Weights of a small GPT-style language model, trained from scratch on English Wikipedia: untied embeddings.
MLP neurons of a small language model. Each row is named by its layer, matrix (up: input weights) and neuron, and shows model dimensions 64-191. Each number is 50 + 12 x the weight over its row's rms, rounded and kept within 0 to 99.
After each neuron's rows, "fires on" lists the tokens most often at its 100 highest values on Wikipedia text that the model never trained on. A number after a token or word is its count.

L6.up195:44 53 35 56 53 49 45 46 76 67 46 45 56 60 36 43 38 46 39 52 56 36 18 59 50 36 48 64 35 60 60 25 56 61 53 53 46 58 64 62 54 44 61 47 57 34 39 33 82 43 50 63 43 43 54 59 71 77 36 26 53 53 47 55 65 37 69 32 64 41 33 46 57 38 51 35 50 52 57 62 36 61 38 45 57 37 49 35 56 79 66 55 64 58 58 56 52 55 44 40 48 64 55 51 41 36 44 54 62 66 53 52 44 60 59 47 74 42 38 50 32 55 47 21 31 55 49 44
fires on: "O" 36, " O" 20, " o" 9, " I" 5

L6.up414:54 57 70 56 46 43 71 57 64 31 45 46 44 68 56 43 37 38 45 41 52 38 35 48 56 31 44 58 55 50 45 54 75 43 32 53 35 53 65 49 59 48 38 53 47 44 57 59 54 55 20 42 31 42 64 46 67 49 74 49 63 22 35 69 56 48 65 29 61 45 47 54 63 58 58 41 67 58 43 40 58 61 49 54 40 41 58 45 51 61 57 53 51 43 44 30 46 48 41 59 20 61 68 43 56 42 52 56 38 43 66 61 47 32 36 57 40 56 79 45 41 46 40 45 42 50 30 70
fires on: " |" 37, " /" 17, " season" 14, " so" 12, "s" 10

L6.up1598:62 43 62 56 64 46 47 70 39 54 42 59 66 47 45 39 57 33 35 52 68 40 50 43 64 43 37 62 47 28 41 58 45 52 37 40 38 54 47 76 66 66 59 50 54 32 34 74 12 41 30 54 30 49 62 34 35 35 61 39 49 54 57 36 57 47 63 46 57 55 43 43 52 46 30 68 49 73 33 49 51 26 61 62 55 52 46 77 30 37 44 42 44 53 56 49 78 57 66 48 38 65 62 53 55 49 39 73 63 36 51 42 33 41 48 35 68 54 49 61 60 49 59 54 51 40 60 23
fires on: " high" 36, " High" 9, "ow" 5, "ort" 4

L7.up1246:57 49 56 23 56 57 54 51 65 58 50 59 46 46 30 51 42 45 34 66 38 38 53 36 53 45 42 49 50 56 51 33 46 60 52 53 69 65 60 57 49 26 50 62 38 53 57 78 43 41 42 46 67 44 49 67 40 65 61 48 56 60 36 60 49 30 28 68 54 63 42 29 31 67 51 10 30 31 52 43 62 72 55 40 57 55 48 59 71 60 17 36 45 41 48 48 48 53 46 29 69 45 33 41 66 63 57 31 59 28 45 34 38 25 62 24 56 47 38 51 65 53 65 48 38 49 48 46
fires on: " G" 22, " g" 18, " c" 11, " re" 6, "2" 5

L6.up1604:59 63 57 56 39 70 34 47 74 51 32 56 57 37 47 77 55 63 43 72 35 26 43 42 45 16 36 55 18 57 65 56 69 48 29 55 39 60 32 43 51 67 62 51 51 51 47 73 70 49 53 31 31 55 60 55 46 58 61 52 54 41 60 65 41 49 68 43 49 59 47 55 60 29 67 65 37 37 33 42 57 46 39 51 42 44 41 44 43 76 58 37 53 55 57 63 48 46 47 58 54 50 39 73 72 58 56 56 59 30 67 69 67 64 50 56 53 73 36 52 60 78 48 40 62 42 43 42
fires on: "5" 14, "ia" 12, "a" 11, "9" 7, "ney" 6, "et" 5

L7.up795:62 67 42 28 51 42 36 53 58 31 44 45 34 52 43 58 69 41 57 46 60 36 45 54 36 39 45 41 46 35 76 35 76 31 64 53 49 52 34 52 51 38 44 53 47 44 63 50 64 47 52 48 53 57 29 36 54 62 25 53 16 46 58 46 58 67 34 57 38 47 48 45 45 48 54 38 57 59 56 54 43 68 35 58 47 55 41 46 38 52 43 43 66 46 51 69 51 43 55 63 66 63 57 42 50 42 42 43 45 64 42 49 29 58 59 56 70 46 44 48 46 69 59 41 41 62 52 43
fires on: "O" 33, " O" 27, " o" 11, "ak" 6

L6.up123:56 48 50 32 41 61 41 49 45 62 53 56 28 46 65 63 40 48 41 46 68 68 63 67 31 51 52 54 47 22 34 59 57 63 46 55 51 47 35 54 64 52 51 44 44 46 38 61 48 76 51 61 46 61 53 62 53 54 42 71 54 43 51 45 66 56 38 54 64 32 31 55 58 62 62 60 43 56 65 49 56 51 57 51 68 47 52 53 50 60 80 69 56 47 45 43 50 39 67 58 67 54 52 51 51 52 43 28 34 68 53 41 55 39 59 64 58 56 62 45 37 36 23 44 78 49 63 49
fires on: "w" 19, "est" 16, "tt" 6, "st" 6, "ip" 4, "av" 4

L7.up124:35 61 59 66 62 58 55 35 50 50 47 61 53 43 79 77 36 37 20 64 44 48 60 71 33 53 49 72 64 56 74 21 51 36 40 61 36 40 54 60 53 49 64 45 69 36 53 55 46 38 27 58 48 36 60 65 48 55 16 51 27 53 58 57 64 63 32 61 62 47 48 55 61 59 35 64 59 79 24 50 38 45 36 35 61 56 54 45 52 36 49 39 46 38 60 36 38 47 74 56 36 37 65 47 34 45 32 48 54 47 59 70 48 50 45 19 52 54 44 42 33 40 59 51 50 58 64 63
fires on: " first" 20, " English" 18, " inter" 8, " part" 4

L7.up1606:84 49 44 55 51 67 51 61 53 64 38 38 46 46 51 55 51 22 48 38 52 35 44 52 80 45 44 52 65 30 42 51 63 26 49 48 42 38 58 40 42 59 51 40 51 57 70 48 43 28 46 38 52 48 16 45 46 39 49 57 76 37 45 50 70 58 57 58 39 37 50 50 59 54 39 38 49 58 63 62 57 47 53 17 61 46 58 34 33 48 41 73 55 72 35 55 47 40 34 39 50 39 36 54 41 55 74 48 43 47 46 74 53 49 36 55 48 48 35 43 39 70 59 45 66 66 42 29
fires on: "," 30, "." 11, " when" 8, " which" 6, "8" 5, " that" 4

L6.up1323:55 71 81 43 41 43 40 48 51 65 40 34 45 73 48 34 51 50 64 55 36 35 70 62 32 50 26 38 60 34 44 65 41 33 52 51 54 49 39 45 43 48 43 35 46 54 42 56 38 59 58 56 30 39 51 60 59 61 51 40 55 52 60 64 40 54 53 45 40 40 50 71 55 43 54 69 44 46 63 45 49 55 42 51 48 59 46 49 67 40 62 30 47 48 46 52 37 62 55 46 44 39 45 51 45 43 53 38 62 71 37 33 58 69 42 59 54 58 58 61 52 38 60 62 37 55 35 47
fires on: " of" 34, "m" 8, "an" 7, "er" 7, "at" 6

L7.up1684:37 61 51 58 48 67 53 56 52 42 55 21 58 52 41 43 61 52 47 42 30 54 43 61 41 68 54 54 45 38 56 31 58 63 51 52 49 45 47 61 67 58 50 47 60 66 54 56 65 66 36 70 43 38 64 67 57 55 72 53 37 29 53 74 43 46 35 53 17 64 49 67 36 59 39 82 37 44 59 44 45 28 35 45 57 42 67 59 31 54 45 34 29 36 50 48 55 60 27 41 36 47 77 50 67 59 46 57 61 59 26 61 25 50 48 43 52 54 66 42 53 58 51 51 59 54 41 38
fires on: "ra" 11, "." 9, "al" 9, " conc" 8, "-" 7, "am" 7

L7.up371:54 73 81 37 58 74 64 47 61 72 53 52 42 69 41 33 60 34 50 23 45 34 51 77 40 33 43 54 30 47 44 37 52 37 43 54 61 36 71 57 50 44 51 60 52 56 38 63 49 39 62 36 49 64 38 56 60 47 43 45 47 54 57 61 57 54 77 61 47 42 72 41 51 32 43 38 48 59 71 51 44 56 52 61 49 55 63 43 61 68 48 51 52 60 54 61 40 53 54 49 55 49 40 62 46 56 42 28 56 41 50 44 34 54 71 41 51 55 36 66 54 51 42 45 48 34 52 32
fires on: " in" 22, " ab" 13, "in" 7, "ib" 7, " y" 6

L6.up1396:41 63 42 41 74 57 54 52 40 38 43 53 50 68 42 29 51 15 47 41 32 48 53 59 51 35 38 45 46 44 64 51 47 55 68 57 48 61 67 35 66 50 67 55 51 54 37 50 59 41 65 65 66 41 42 53 58 33 37 47 53 53 60 63 46 51 48 39 79 48 43 68 32 45 60 49 49 57 55 49 64 49 54 36 69 52 59 55 50 50 49 33 47 65 42 50 39 53 61 56 52 16 38 54 58 88 48 50 31 57 53 49 41 32 50 57 28 36 45 30 44 47 48 35 44 72 65 48
fires on: " at" 36, " to" 11, "ended" 6, "t" 5, " for" 5

L7.up1225:56 56 69 69 74 63 50 08 34 48 26 45 45 37 39 59 50 56 44 33 51 62 45 64 46 47 49 49 34 67 50 54 51 29 55 24 37 38 46 41 57 54 36 69 49 33 34 32 43 42 61 58 71 48 57 48 66 77 42 57 55 45 58 51 60 51 29 53 39 51 57 54 59 45 39 64 37 53 54 40 52 53 34 45 55 54 42 47 44 49 60 47 23 71 43 44 28 65 59 47 80 58 42 50 65 53 42 58 40 63 51 55 43 76 46 51 80 54 73 54 55 41 46 34 46 45 36 47
fires on: "w" 23, " was" 13, "r" 6, "hed" 4, "m" 4

L6.up1545:61 27 53 35 47 53 70 40 80 55 61 64 49 45 41 56 37 53 33 42 31 50 48 64 66 48 29 54 43 42 68 70 53 49 39 51 52 47 46 40 72 37 52 59 66 60 53 51 33 63 45 47 43 34 53 50 61 53 55 55 49 35 31 48 64 47 41 55 36 45 39 43 49 46 79 56 60 28 57 45 55 67 58 51 40 69 53 32 56 54 63 60 32 56 35 44 42 36 74 48 70 39 34 67 33 41 49 63 37 51 48 57 41 10 29 51 53 30 51 58 59 32 49 38 53 53 60 58
fires on: "em" 17, "ac" 11, "a" 11, "im" 9, "l" 7

L7.up2142:45 52 45 58 61 56 57 60 35 67 46 71 39 57 61 57 34 44 56 74 49 43 46 37 71 48 50 60 48 40 47 46 65 63 55 16 29 55 60 40 55 49 60 44 57 63 49 52 63 53 52 42 68 37 61 53 69 35 44 49 37 51 61 57 46 30 26 61 63 60 58 59 35 48 80 39 35 38 50 58 61 70 42 60 68 46 53 54 38 60 46 69 50 44 45 59 33 52 50 53 41 62 42 48 39 57 39 14 53 38 53 45 59 42 65 51 48 55 39 42 52 37 45 60 72 55 58 47
fires on: "," 37, " as" 20, " (" 10, ")" 8

L7.up1848:53 56 35 32 80 43 47 46 69 60 44 38 57 56 48 55 52 60 42 32 66 51 48 38 51 57 51 54 47 55 34 42 83 59 46 48 42 53 50 64 52 48 63 65 51 25 54 45 48 34 44 41 32 38 49 34 61 50 55 39 54 48 62 28 38 43 56 60 45 42 41 59 41 63 34 67 31 42 57 39 36 37 45 58 40 37 56 38 24 38 49 48 66 46 50 54 36 33 55 69 57 55 66 57 46 40 51 57 55 68 35 50 54 35 66 43 51 70 44 54 56 53 76 36 46 50 60 29
fires on: " r" 35, " b" 14, " that" 6, " sc" 6, "ed" 6

L6.up451:46 27 58 35 52 54 56 68 69 62 50 53 44 88 75 57 33 60 61 52 58 34 35 54 13 29 42 77 50 41 50 42 45 48 67 46 45 46 56 53 58 44 55 32 42 23 66 41 47 73 49 67 42 51 64 43 47 46 52 21 58 37 42 40 45 54 53 54 28 55 49 35 45 30 32 65 64 59 55 51 49 63 45 46 34 36 62 67 58 53 57 56 28 38 40 64 48 64 36 72 60 51 24 46 37 26 46 49 30 56 48 45 65 70 49 46 41 48 39 74 46 42 65 63 56 43 50 51
fires on: "os" 13, "od" 9, "z" 9, " g" 8, "im" 6, "ck" 6

L6.up541:62 44 42 29 74 58 60 52 58 50 56 51 57 66 42 40 35 38 42 28 39 52 53 55 72 32 50 56 63 38 36 46 72 53 61 45 54 47 63 55 56 42 16 40 39 56 37 59 45 46 45 24 37 49 40 54 52 41 44 51 42 52 42 59 60 35 62 51 54 48 60 65 66 62 56 56 35 38 53 37 46 90 74 61 52 39 40 46 50 54 57 57 40 63 49 55 38 53 61 43 61 41 31 40 57 41 57 10 43 59 65 60 64 46 56 51 39 64 66 57 56 66 53 44 63 46 56 41
fires on: "ip" 19, "ap" 18, "av" 12, "ark" 5, " mark" 4, "board" 4

L6.up59:58 64 53 49 29 48 55 40 56 47 18 37 49 56 47 32 39 32 61 50 48 40 49 50 38 41 63 51 51 55 41 52 52 58 49 45 53 52 58 32 57 54 74 26 57 46 42 46 40 18 50 47 50 36 61 50 51 46 51 49 63 51 41 34 41 59 53 51 31 53 48 65 57 51 62 42 38 20 64 44 65 54 69 38 63 48 26 51 47 24 33 45 44 45 68 50 42 62 53 27 49 73 45 75 52 40 42 59 33 73 36 55 44 63 45 43 65 58 38 64 40 78 33 55 55 55 62 55
fires on: " in" 46, " |" 6, " j" 5, " t" 4, " |\n" 4

L7.up2046:49 39 59 69 31 50 66 28 50 40 36 52 51 66 37 53 51 37 38 60 28 53 55 72 48 51 37 39 50 55 37 53 42 45 61 27 46 72 29 55 18 58 41 40 23 48 65 38 41 43 48 68 57 57 25 69 46 32 24 40 41 64 42 41 33 61 45 53 34 55 41 47 56 38 31 62 54 62 52 43 56 52 40 61 50 56 25 53 54 31 65 60 47 55 53 44 35 47 46 40 69 42 42 39 30 73 42 58 39 37 44 50 32 41 66 48 61 30 54 40 33 62 40 44 74 55 66 62
fires on: " m" 56, "w" 11, " only" 4, "l" 4, " a" 4, "m" 4

L6.up1342:39 42 37 44 63 48 65 63 52 40 57 58 61 74 37 75 19 55 57 65 62 49 68 61 64 38 58 53 58 66 68 57 29 45 32 49 63 50 48 52 46 67 40 59 62 60 35 49 52 34 41 48 44 44 56 51 58 35 62 47 42 65 53 56 59 51 46 44 35 57 51 33 50 32 49 52 51 48 37 64 80 41 33 49 48 47 57 47 47 54 57 32 53 61 61 56 46 47 43 48 61 38 45 63 70 34 15 47 43 37 46 56 71 62 68 63 48 68 50 43 52 36 42 45 75 68 63 44
fires on: "z" 23, "e" 13, "ur" 9, " and" 8, "or" 7

L6.up116:74 33 41 51 45 52 57 66 50 50 51 63 57 52 40 57 54 57 37 67 44 29 32 43 58 42 59 59 52 61 36 80 51 62 53 28 43 30 44 36 52 48 55 44 59 52 55 69 40 41 65 56 49 47 26 50 47 33 69 40 26 41 50 65 54 56 45 52 45 46 46 52 53 37 71 42 53 56 39 43 39 30 61 47 43 51 48 53 41 63 51 61 49 27 55 44 56 60 57 60 29 66 51 70 71 62 38 44 48 69 49 46 52 51 54 32 58 46 42 51 41 60 45 40 56 60 33 44
fires on: "a" 24, "et" 16, "ak" 6, "ron" 5

L6.up663:52 43 44 45 67 43 55 56 55 57 39 32 49 48 65 36 31 30 54 48 45 56 56 40 77 82 59 37 42 59 50 46 40 62 44 58 45 63 50 33 55 47 45 61 56 34 38 45 25 53 38 59 58 74 27 40 70 74 39 52 44 45 53 41 58 60 49 44 53 31 62 62 57 56 43 37 47 63 53 29 45 53 38 52 35 42 36 63 47 70 58 58 36 29 64 28 56 68 67 34 46 70 64 60 47 24 48 53 58 52 68 47 52 60 64 28 54 41 46 51 44 55 32 47 55 81 56 80
fires on: " Ind" 16, "al" 10, "in" 8, "ol" 6, "t" 6, "ir" 6

L7.up1334:50 57 61 44 58 54 52 51 60 26 56 42 51 62 45 47 44 45 52 56 20 57 30 50 44 55 38 47 34 47 60 32 57 26 47 57 45 56 50 79 39 55 55 43 59 22 55 43 33 46 34 58 62 40 57 43 68 45 76 41 46 58 25 45 38 42 46 66 57 65 44 69 56 56 71 61 39 43 48 47 43 47 56 36 64 43 41 36 56 46 43 50 59 50 51 52 69 57 55 58 46 58 38 17 39 46 55 53 45 45 58 36 55 46 50 45 48 62 58 44 44 36 47 38 47 59 63 41
fires on: "a" 51, ")" 18, " m" 6, "]" 4

L7.up311:72 46 50 51 47 50 37 53 55 43 52 55 39 53 53 54 35 55 71 49 76 52 51 65 46 54 53 44 45 62 54 50 57 31 28 75 54 30 36 35 54 54 49 43 71 31 44 81 70 37 35 66 32 50 48 60 51 57 31 44 48 32 59 38 70 51 47 60 67 47 49 49 61 61 41 42 38 51 57 64 60 53 48 62 35 51 46 36 42 67 61 53 47 54 55 50 59 48 43 43 62 49 53 48 54 53 26 50 51 68 47 33 50 52 44 45 57 42 49 63 52 72 42 52 47 55 51 38
fires on: ";" 20, "ab" 15, "b" 12, ":" 10, "1" 7, " |" 4

L6.up300:52 63 59 48 55 52 32 45 42 42 70 59 58 84 53 46 49 21 25 31 53 46 65 61 53 21 53 34 54 50 45 60 50 53 54 47 62 66 43 52 51 56 42 42 42 42 54 41 16 54 35 14 49 52 43 57 40 60 58 39 66 40 68 55 44 52 40 60 45 51 45 45 70 48 30 54 55 28 49 22 53 49 43 39 47 59 35 65 45 47 62 59 48 39 63 80 42 54 44 41 39 53 37 41 57 45 58 43 50 59 51 40 66 34 28 59 43 53 65 51 51 50 64 56 54 33 64 34
fires on: "ed" 20, "er" 19, "at" 13, "le" 4

L7.up1820:43 56 74 68 47 72 48 64 58 58 12 64 55 46 51 40 46 49 78 64 69 60 40 44 53 45 52 61 51 48 26 43 45 22 46 45 50 47 57 47 66 54 52 44 67 56 62 65 63 63 63 52 53 37 54 35 43 26 56 57 32 40 50 47 49 38 60 46 38 62 38 35 49 59 56 31 60 57 74 45 47 39 60 47 63 46 50 67 50 40 25 40 46 76 38 49 46 41 69 58 49 45 38 58 49 62 59 48 54 59 78 53 51 52 56 45 57 59 43 52 38 59 51 52 49 44 33 59
fires on: " in" 28, "em" 16, "et" 6, " around" 4, "isc" 4

L6.up1533:69 60 56 72 57 48 54 39 49 52 21 41 50 59 55 35 59 41 40 38 48 65 48 67 32 63 27 52 40 54 59 44 56 53 45 76 56 37 40 40 59 23 39 55 34 86 52 50 50 60 47 33 45 46 47 35 65 83 81 43 54 48 74 49 40 71 69 51 41 55 52 36 57 53 64 67 56 32 65 41 39 37 36 37 52 42 38 70 57 66 56 54 13 52 39 55 50 53 59 54 33 65 30 40 61 49 42 58 53 59 48 42 41 36 73 52 35 68 47 47 44 62 66 42 19 31 68 49
fires on: " Al" 38, " al" 23, "al" 14, "Al" 9, " del" 8

L7.up1307:44 50 56 46 47 63 56 47 50 54 21 30 55 42 60 68 33 72 50 71 66 38 61 45 37 48 54 50 53 41 42 59 69 39 28 53 83 39 44 49 63 40 43 43 45 39 52 51 47 50 70 51 77 35 55 45 42 62 51 66 51 47 63 79 40 55 50 57 59 43 14 43 40 56 48 65 43 45 64 51 53 57 27 58 60 30 74 68 72 56 40 61 46 44 52 39 37 58 62 58 48 44 49 34 58 63 52 39 51 33 60 57 31 42 66 42 34 33 49 42 39 52 52 33 47 37 46 47
fires on: "ol" 23, " (" 14, "v" 9, "h" 7

L7.up2145:43 58 37 35 30 56 57 66 56 41 51 73 38 51 36 55 75 52 49 60 55 49 41 49 29 63 35 42 26 56 59 63 73 54 45 55 55 41 69 61 36 59 24 77 35 59 48 46 46 67 48 32 29 49 46 39 64 42 45 59 64 59 67 60 57 37 66 63 41 41 52 56 56 33 52 54 52 51 51 48 40 51 52 50 78 48 52 66 57 70 48 57 48 41 55 61 44 51 64 75 41 57 31 45 46 45 38 69 59 60 43 49 68 54 57 56 45 61 72 50 50 22 49 45 62 48 63 45
fires on: " al" 12, " el" 11, " de" 11, " del" 8, "l" 7, "-" 7

L7.up1271:45 47 48 41 49 41 70 56 56 56 61 73 38 58 51 31 40 43 20 64 47 26 45 36 72 44 75 39 47 45 64 42 52 21 50 36 49 37 65 53 67 51 56 66 41 45 54 62 50 43 51 46 51 53 52 59 55 36 54 60 51 57 24 42 52 36 46 47 42 71 26 36 41 51 37 45 62 38 41 70 40 60 39 30 74 42 43 42 39 58 54 40 20 61 79 74 38 46 61 42 74 62 51 36 41 58 53 41 43 34 50 59 33 52 56 22 66 62 46 66 48 60 58 47 55 54 60 36
fires on: "," 19, "i" 14, " (" 14, "n" 5, "rick" 5, "ug" 4

L7.up864:49 66 50 28 55 39 49 33 38 56 57 38 61 48 41 64 43 54 30 63 38 43 41 34 56 26 45 55 49 50 51 66 50 28 45 47 54 42 56 55 43 52 46 54 68 40 63 61 48 37 59 41 35 45 36 49 68 42 55 56 51 36 43 50 52 58 64 30 31 31 60 47 62 46 34 48 51 61 41 66 77 48 32 38 39 38 65 40 55 50 38 63 49 55 39 57 57 41 37 41 53 36 42 59 66 54 64 64 43 50 47 42 61 53 36 46 25 72 49 41 46 66 34 51 47 58 55 43
fires on: " and" 18, "ur" 14, "i" 10, "e" 4, " L" 4, "r" 4

L6.up1051:58 49 53 67 69 49 43 34 36 52 39 53 55 36 62 07 54 37 58 30 44 63 38 38 42 63 52 57 42 56 62 54 52 53 57 41 45 62 27 49 56 50 52 43 66 50 39 47 29 56 50 53 58 44 48 43 55 58 47 50 41 56 42 51 37 40 50 23 35 53 65 32 66 43 46 73 53 63 36 54 35 28 55 38 43 53 77 55 51 58 51 61 37 47 69 40 64 57 46 45 42 46 68 63 60 37 25 57 55 61 57 65 36 49 46 59 58 51 55 35 41 62 51 57 37 47 60 57
fires on: " m" 34, "-" 10, "am" 4, " p" 4

L6.up178:41 61 40 48 34 55 59 45 41 68 52 52 43 38 56 60 52 38 42 45 48 51 43 62 37 55 59 45 24 34 46 62 47 47 40 54 43 66 52 44 53 32 50 25 39 53 53 73 39 70 51 52 42 46 62 51 49 60 20 83 60 37 50 42 69 39 45 43 50 56 69 77 37 53 36 57 58 37 52 48 63 62 40 21 51 35 45 53 54 46 44 63 41 69 42 65 74 37 37 62 51 32 47 48 39 39 48 43 52 33 57 47 57 46 28 25 58 81 42 49 60 58 53 47 39 30 43 34
fires on: "0" 32, "é" 7, " influ" 6, "il" 5, "in" 5, "o" 4

L6.up69:45 52 21 39 59 48 50 57 53 67 34 52 63 39 47 56 66 47 40 48 29 44 34 53 46 38 46 32 35 32 45 67 58 44 54 64 27 54 51 63 67 45 59 50 56 37 40 57 41 79 48 55 51 42 41 49 39 54 53 55 42 71 38 55 38 68 26 50 51 46 48 49 37 70 37 52 50 52 53 24 60 54 47 34 20 51 34 56 32 52 65 53 48 41 39 60 76 54 57 65 58 47 65 43 51 42 68 45 59 40 73 57 59 53 48 46 56 57 37 47 35 49 33 50 52 49 53 59
fires on: "b" 19, "/" 12, "oh" 9, "N" 8, "o" 6, "g" 4

L7.up1210:55 73 43 53 51 40 32 49 34 30 38 45 42 51 43 30 72 52 47 67 35 51 52 44 41 40 33 48 61 74 53 62 57 54 59 55 38 65 71 47 27 49 47 44 52 69 48 55 34 35 48 25 52 48 63 37 72 42 73 64 72 52 55 74 42 36 58 35 45 63 53 50 26 44 36 36 56 53 44 55 67 61 54 59 62 47 34 48 47 36 43 52 49 40 70 66 58 67 35 60 59 64 43 22 52 57 38 40 53 42 70 47 57 68 42 66 52 59 55 49 46 55 61 65 70 50 43 79
fires on: " Ar" 24, " ar" 12, "r" 7, " sur" 5, "et" 5, " |" 5

L6.up1036:54 26 48 62 50 69 55 46 50 41 37 35 52 52 41 49 38 52 60 64 39 48 47 66 56 47 54 39 55 57 52 70 48 45 49 83 51 58 56 46 74 45 60 59 42 28 60 36 48 43 66 50 39 48 34 49 34 50 64 55 44 43 52 54 43 55 49 55 32 61 58 51 44 47 41 50 28 49 40 46 29 52 59 91 58 22 30 62 63 50 47 51 45 40 44 55 49 67 47 39 29 70 33 63 53 48 47 43 61 57 65 46 49 48 51 37 51 42 28 58 71 38 72 55 62 75 49 49
fires on: "ol" 22, "em" 10, "ob" 7, "al" 7, "at" 5

L7.up449:58 69 56 39 53 48 35 38 57 48 57 37 65 85 57 64 58 61 32 53 45 54 50 40 61 61 55 56 59 49 53 43 48 30 69 71 40 50 48 46 23 60 75 57 53 42 55 50 74 31 36 52 63 27 35 55 72 53 60 47 50 38 51 49 55 66 53 52 52 72 43 42 48 30 56 47 38 48 28 51 49 66 52 59 42 67 44 59 38 24 41 57 64 39 37 55 50 62 63 60 26 56 51 33 45 59 64 40 61 46 38 44 43 40 57 59 53 40 53 44 58 47 63 45 64 49 57 64
fires on: " ne" 20, "w" 10, " cap" 10, "e" 8, " Ne" 6

L7.up355:37 40 31 71 50 47 53 42 51 55 42 46 60 47 62 70 64 68 41 74 66 35 48 36 75 46 70 63 67 49 60 48 78 42 61 70 55 37 53 49 51 58 36 35 39 33 56 67 53 44 53 49 59 64 46 52 35 37 52 25 42 49 46 37 44 34 58 53 52 39 56 35 56 41 57 61 56 36 33 64 59 61 42 55 52 62 37 78 65 57 59 61 54 33 53 50 39 39 44 51 47 33 53 55 48 56 47 28 45 70 62 49 13 47 74 61 55 35 62 34 52 61 73 65 59 51 47 59
fires on: " York" 18, "v" 10, "h" 7, "es" 6, "ans" 5, "ers" 5

L6.up405:39 72 50 35 49 51 33 37 46 60 52 39 61 63 50 31 60 37 65 47 47 31 44 26 53 68 42 58 30 52 41 48 36 34 51 60 44 50 50 47 46 40 61 68 65 39 61 62 55 44 36 58 24 37 26 36 28 56 66 76 58 60 54 62 53 48 53 73 42 62 52 57 58 45 38 40 57 30 42 52 36 38 47 42 60 53 63 61 54 32 67 50 66 63 40 59 44 53 73 76 55 45 45 68 55 48 57 57 57 57 66 52 48 57 66 57 30 39 22 48 53 67 42 44 38 32 55 57
fires on: "h" 37, "per" 7, "eh" 5, "st" 5, "y" 4

L6.up235:56 57 55 51 51 56 49 47 44 79 57 51 40 48 66 62 52 49 51 57 59 40 67 53 59 33 50 67 61 67 38 52 61 38 62 62 60 55 37 57 63 67 43 44 54 62 36 79 52 54 54 47 64 51 30 55 69 56 52 66 43 54 38 39 59 47 64 52 43 32 57 39 49 31 61 75 59 54 32 23 52 45 44 53 60 66 43 56 56 44 43 36 48 50 56 29 65 39 62 51 50 30 25 62 71 60 72 59 46 50 46 42 43 55 56 61 64 67 56 50 49 69 37 64 44 32 33 56
fires on: "m" 13, "is" 10, "d" 8, " in" 8, "u" 7, "et" 5

L6.up743:56 28 71 60 29 38 41 48 55 52 68 55 38 56 26 57 62 44 64 38 43 54 48 56 52 58 38 62 50 65 60 39 69 43 31 45 45 41 45 60 48 59 67 62 48 57 50 40 40 70 26 45 53 52 60 32 46 39 70 56 46 53 51 57 67 47 28 37 32 51 72 56 61 24 41 63 45 37 44 38 64 55 40 27 49 40 54 57 48 68 37 50 52 52 48 75 39 48 49 41 32 54 73 59 31 43 31 54 63 53 65 69 48 44 53 41 49 54 59 60 67 51 38 54 72 52 38 59
fires on: " of" 20, "b" 14, "le" 9, " cons" 6, "-b" 4

L6.up546:65 62 28 57 43 52 79 57 63 71 54 46 43 61 37 74 67 32 36 58 39 31 48 61 52 44 35 60 40 57 36 32 65 47 53 51 42 54 41 48 52 48 60 37 41 45 53 76 34 47 73 35 36 48 58 48 65 69 50 29 69 51 61 44 65 47 40 49 41 46 57 47 57 34 44 60 71 46 28 36 65 40 52 34 46 50 42 72 52 25 66 66 52 59 48 51 40 43 52 45 39 41 36 40 38 45 65 64 29 63 71 53 52 35 41 50 58 38 38 37 52 63 39 44 49 39 50 56
fires on: "re" 23, "em" 10, "om" 8, "im" 7, "ter" 5

L7.up782:62 49 28 56 31 57 31 65 58 38 45 39 44 66 31 38 54 27 53 50 56 73 51 46 60 40 47 59 74 57 54 47 60 45 37 46 67 49 44 52 31 58 49 57 48 52 33 54 69 33 72 52 61 32 50 37 57 57 58 38 57 35 44 37 32 55 45 36 56 53 52 41 58 62 61 41 66 27 69 68 62 40 59 32 59 47 54 44 55 33 47 41 68 56 48 64 47 48 45 60 55 46 61 34 40 56 42 52 64 59 57 42 49 29 57 25 41 54 58 20 41 45 51 29 32 42 51 40
fires on: "st" 20, " to" 9, "at" 8, " Ant" 6, "ite" 5, " at" 4

L7.up675:48 49 52 83 31 45 63 67 57 32 22 46 50 44 43 35 44 55 54 51 39 70 32 56 55 48 57 64 70 66 63 51 42 46 53 54 30 40 60 49 39 43 68 49 39 31 32 59 52 71 41 63 61 37 41 14 55 36 31 41 49 49 72 48 35 66 43 66 41 43 29 38 63 72 37 57 70 46 55 57 39 36 37 58 32 46 48 56 56 50 59 54 50 39 60 67 69 41 57 57 46 38 35 55 54 35 40 60 39 54 45 55 51 57 47 53 73 38 63 43 74 68 36 42 53 47 53 65
fires on: " as" 34, ";" 10, "ent" 7, " for" 4, "oad" 4, "ern" 4

L6.up60:55 70 53 54 65 56 46 70 46 59 21 35 62 56 59 30 18 43 62 53 47 64 49 83 51 41 51 64 40 72 45 29 52 24 55 46 57 42 66 35 40 67 40 41 54 18 60 48 60 61 53 46 56 50 43 63 53 58 57 70 38 45 35 30 57 42 23 56 61 60 70 49 54 61 52 54 32 50 64 63 42 37 49 47 50 61 41 46 56 70 42 50 52 42 60 61 44 34 56 36 59 46 47 50 48 37 36 86 31 62 42 52 49 62 51 39 48 28 55 38 71 44 58 69 61 35 53 57
fires on: " |\n" 43, " |" 17, " for" 9, ";" 4